config.toml
num_key_value_heads = 10
norm = "layernorm"
norm_place = "pre"
norm_eps = 1e-05
tie_word_embeddings = true
init = "normal"
init_std_down = 0.00231
lr_head = 0.00357
schedule = "cos"
final_lr_fraction = 0.1
dataset = "wikipedia_en"
MLP neurons of a small language model. Each row is named by its layer, matrix (gate and up: input weights; down: output weights) and neuron, and shows model dimensions 16-111. Each number is 128 + 24 x the weight over its row's rms, rounded and kept within 0 to 255. Numbers have three digits each. A neuron's up and down rows have the sign that makes its largest values positive.
Before each neuron's rows, "raises" lists the tokens whose logits its output raises most directly, leaving later layers aside; "fires before" lists the tokens most often just after its 100 highest values on Wikipedia text that the model never trained on.

raises: ".", ".'", ".)", ".;", ".)\n"
fires before: ".", ".,", "othing"
L16.gate2528:136075125130123105152145108153097119123129110147164150145103162088168158139110123113132131140136090116111131126126137141113125130124155142121140111111125137147125155166106112110109110076122167111162109129151119106155154131115135147143128137121163102140140125095112147155156131119085168143
L16.up2528:149122139140141130163148115166097143134127111144128169138104122098149170124083137126141099131153069145099092144119127163120058132109154136129154106132112119109118100128141193097091123132087134186148166096130131123162118151102147127154097111128127144115118093132133115110118150135126138136
L16.down2528:110104092147140130099124118089129134139145148141125116130133130104175154091131115117115082114115120100104103121137122125158134101144146093126122147086088109173122143129118128122109131094154149103111098113109134142140126132135136134172125104086138096111118133103153148186109095156082178120

raises: ")", " (", ")\n", " or", " (\""
fires before: " (", ")", ")\n"
L16.gate303:094118121129091110161120126117108149136144163100123120105134173128113102152138109085084172132096108144164137137175131133105134101150133117120149092138111143161174130097142142120106128167132126144143135149123148153093155171106120111135142130152125140149185166152132172115114091124127059146
L16.up303:129098156147131126132139095095077111145127117122162129099173122121165124142155148057177147118152111168147097136146204175150137103115073098132113098202105111135152129118112141151149106155139148133114114125093146139136104102124145111127188115128129140121152149125126134150128140147126135148
L16.down303:161131076115154113101187105079113156142174132118141097126132125111119106077116143104145119124128110155129112129164137123152118107185096094141128114143130157121160126145130136120124110127172137134110081140123107127105112140136120111099154150149090149146157142122171106137120132155196114135

raises: " of", ".", ".\n\n", " based", ".\n"
fires before: ",", ".", " and", " (", ".\n\n"
L16.gate523:154154127140088120122122148106152094122102123167101111114163128111137125103152132086143137167110126134151134156129129128125117137071116156132105115090131188110160132099197131115121154134152119087132166147098081122130114160126174154138155106116157156142143135128163129125133147126135115158
L16.up523:136115123122116121087096105068141109128133129083116126120089089147122106146092134096132169145109145138098139142124106117120165121120133132131108119118149143124127128092145108140097141112127101141128110139128112112122139128090154134160125142125125127106167132135111175147133136139121114150
L16.down523:132124099142136129140103141087133143143131123114120100133169155122126135121140095096115077121128150118115156136130175140135121137120114139115144127129071092139113110116129118109132119143131123084150092122156099120149128127168133146127159111119123110114148120128078135140123118122127162130

raises: "33", "50", "00", "5", "20"
fires before: "00", "0", "2", "50", "30"
L16.gate750:163081143139161120130139112091141130113165126133163096128096092102167150161125129137118099124148166170138123095132142138133116161148113083107106142108111180106122176108116099116159142123127145127132144093123129151169122123137187108125139133098137120122096117156138112122132136090118093134
L16.up750:121114156155104150133134115129122124166166129141154096130133122112086141110157131109164121091112180136129190145122160126076094136090064087133150109148129125120118104083128149121129128107103156070121160114107144112136112134145147113136130146116136120118128102125135124160123134129132129129
L16.down750:068130095135097131130140146144143118128150107148080154170128144117137086159118138101133095114110151128151160136085163135137154142138126158119138088095112117101145129113104146137148120148140121137154097111161118114125118074075123080127091113149118121118127104105119130212140116135165147111

raises: ".", ".\"", ".\n", ".\n\n", ".'"
fires before: ".", ".,"
L16.gate1704:123110113166108112176161158134107115120117133109111137163145126117101171109119124144159130053092111110131114109142195119147142161099132093128173101154142086167120136169077148163095119150117167122141154128116068142145130119098106126119139174107121132146113106048162091115158132108156090133
L16.up1704:158123128140118110130153081147120108106138129077140131162104152109139152108158143154153139142113122158106158131110179107154126131136156113114162143117122082153113086116096152144131121106140150136153137112182117150128149147111117123114116164107128121161151111109144068127151158111112144135
L16.down1704:112106087171144123120160100104135113121132121122141109178175092121134122154085107178130102135115137123130184127110117135118118151086125137129149139144126129128142120131119125164122123141090140158164117144118123117148142200127134134159105144127103108135119167079073130142158160122132116114

raises: ".", " because", " due", ",", " since"
fires before: ",", ".", " and", ".\n\n", " in"
L16.gate1216:125162115111107157136138085150156134144144115116122101134157108139107127130133148108123113185130134118116126152098167122146182135136111118121132160106128153109160133106140140104138140114170155136137155092160151132111158118127178175117158151122129094113141090139161151110148127085131124184
L16.up1216:149140117122122112051135140132113117161123121143137098127152140128142105101080151107121160156133103086155144144111150123148103163127139094152144165112144156134146113151125157133104139122139131104102123121108158100127155114124111149146091149110147102124142112115109183128131140121150142146
L16.down1216:105104153161095124131080117102103104138167147109117140149143087080091135112125131160119134115137155117077133084107173166159126146117102118099150091147118138119121143102130116122122139128153112123138086101144127132139125112152153141111072124153103119123082183129157087167102115150105154092

raises: " to", " about", " regarding", " over", " against"
fires before: ",", " in", " to", " and", ".", " on"
L16.gate219:135144116129138142154190128093150126107155092136142111130111113109152147145118152125129109130133121082093096170094153088155141188109126111099115098159139079118101133112142143103111146131129159091140141107132094062084095126104143147109124118083141120133145128123150131138132139130115092118
L16.up219:127131069151111125133173145184124092154146185069143081117154149138158131106111113138155126150123095107145111113117131145165130165148104137127098127163142108129128178129115129120161117105116120124108141141126123091122108144121131136114104137122124134120133139126158090146110152157124100147
L16.down219:132103159136108134121121116141124141096116133116137150125097102084118154120137136131142108130133116114140094151143100050141135170142088107184090109166124120153167125135079103159123156131120116132104181113113147107157106127079165141152127176136131120124126143150106105167122130157108126159

raises: " in", " In", "in", "In", "i"
fires before: " in", " |", ")"
L16.gate674:136092117119152129125122099124116106086119121125139109119132138129123113139151119134099110122164109155119136145183150145139139105154104086122119172150137127132151109133109116095141119142163109101144087132122140136114170185111130140143093107092096137148133122127135151118160140123142102155
L16.up674:120104107140137106159109116106114149113093129064142121120152095110112129159144119105119136159144087116096173113134169172182119108141079130101133166143150130130146134112089146123130141164157105127136139089123125168133168132120088133120103107119125108121125135104115119082107113143150109131
L16.down674:127142169136103108075104124123109093114117123114091138114109151129117142125136106141142093103130110169126132149163116137131120103142124161108131110172111087152099148121144132075154125094122179104106085112126152124113163142110167105142114110203112138098146126119128147151156129085144152119

raises: " —", " -", ":", " logo", "urban"
fires before: " |", "0"
L16.gate1563:139144086157129139166163131159115119107192082112133150114157119103111112139136171123115154123145124112106065099120157143137080188108142151159123108094136110107126138121095162140092139105140094102144107105129141127131196128083129124150142128107138112147120097096155132122151139105113112156
L16.up1563:133138139111128119118142127124147112129131117162179075129133114123149165077109145184105129126139086124161126137119106136097109171102125112093116126120147107094137115121092124154143114106100109150073171118115141158155068100165084171127131111133129124136093133152080092113105132116129136105
L16.down1563:135146126089145157149135152093133122110137132156128128157103133131123107096097104129149128127100089123149066175099133119145151151116136150056112054114109138115130160152171132107112149121181101122154133089108172101139119090131077171132075124118119117137150107110096135131133130133139099111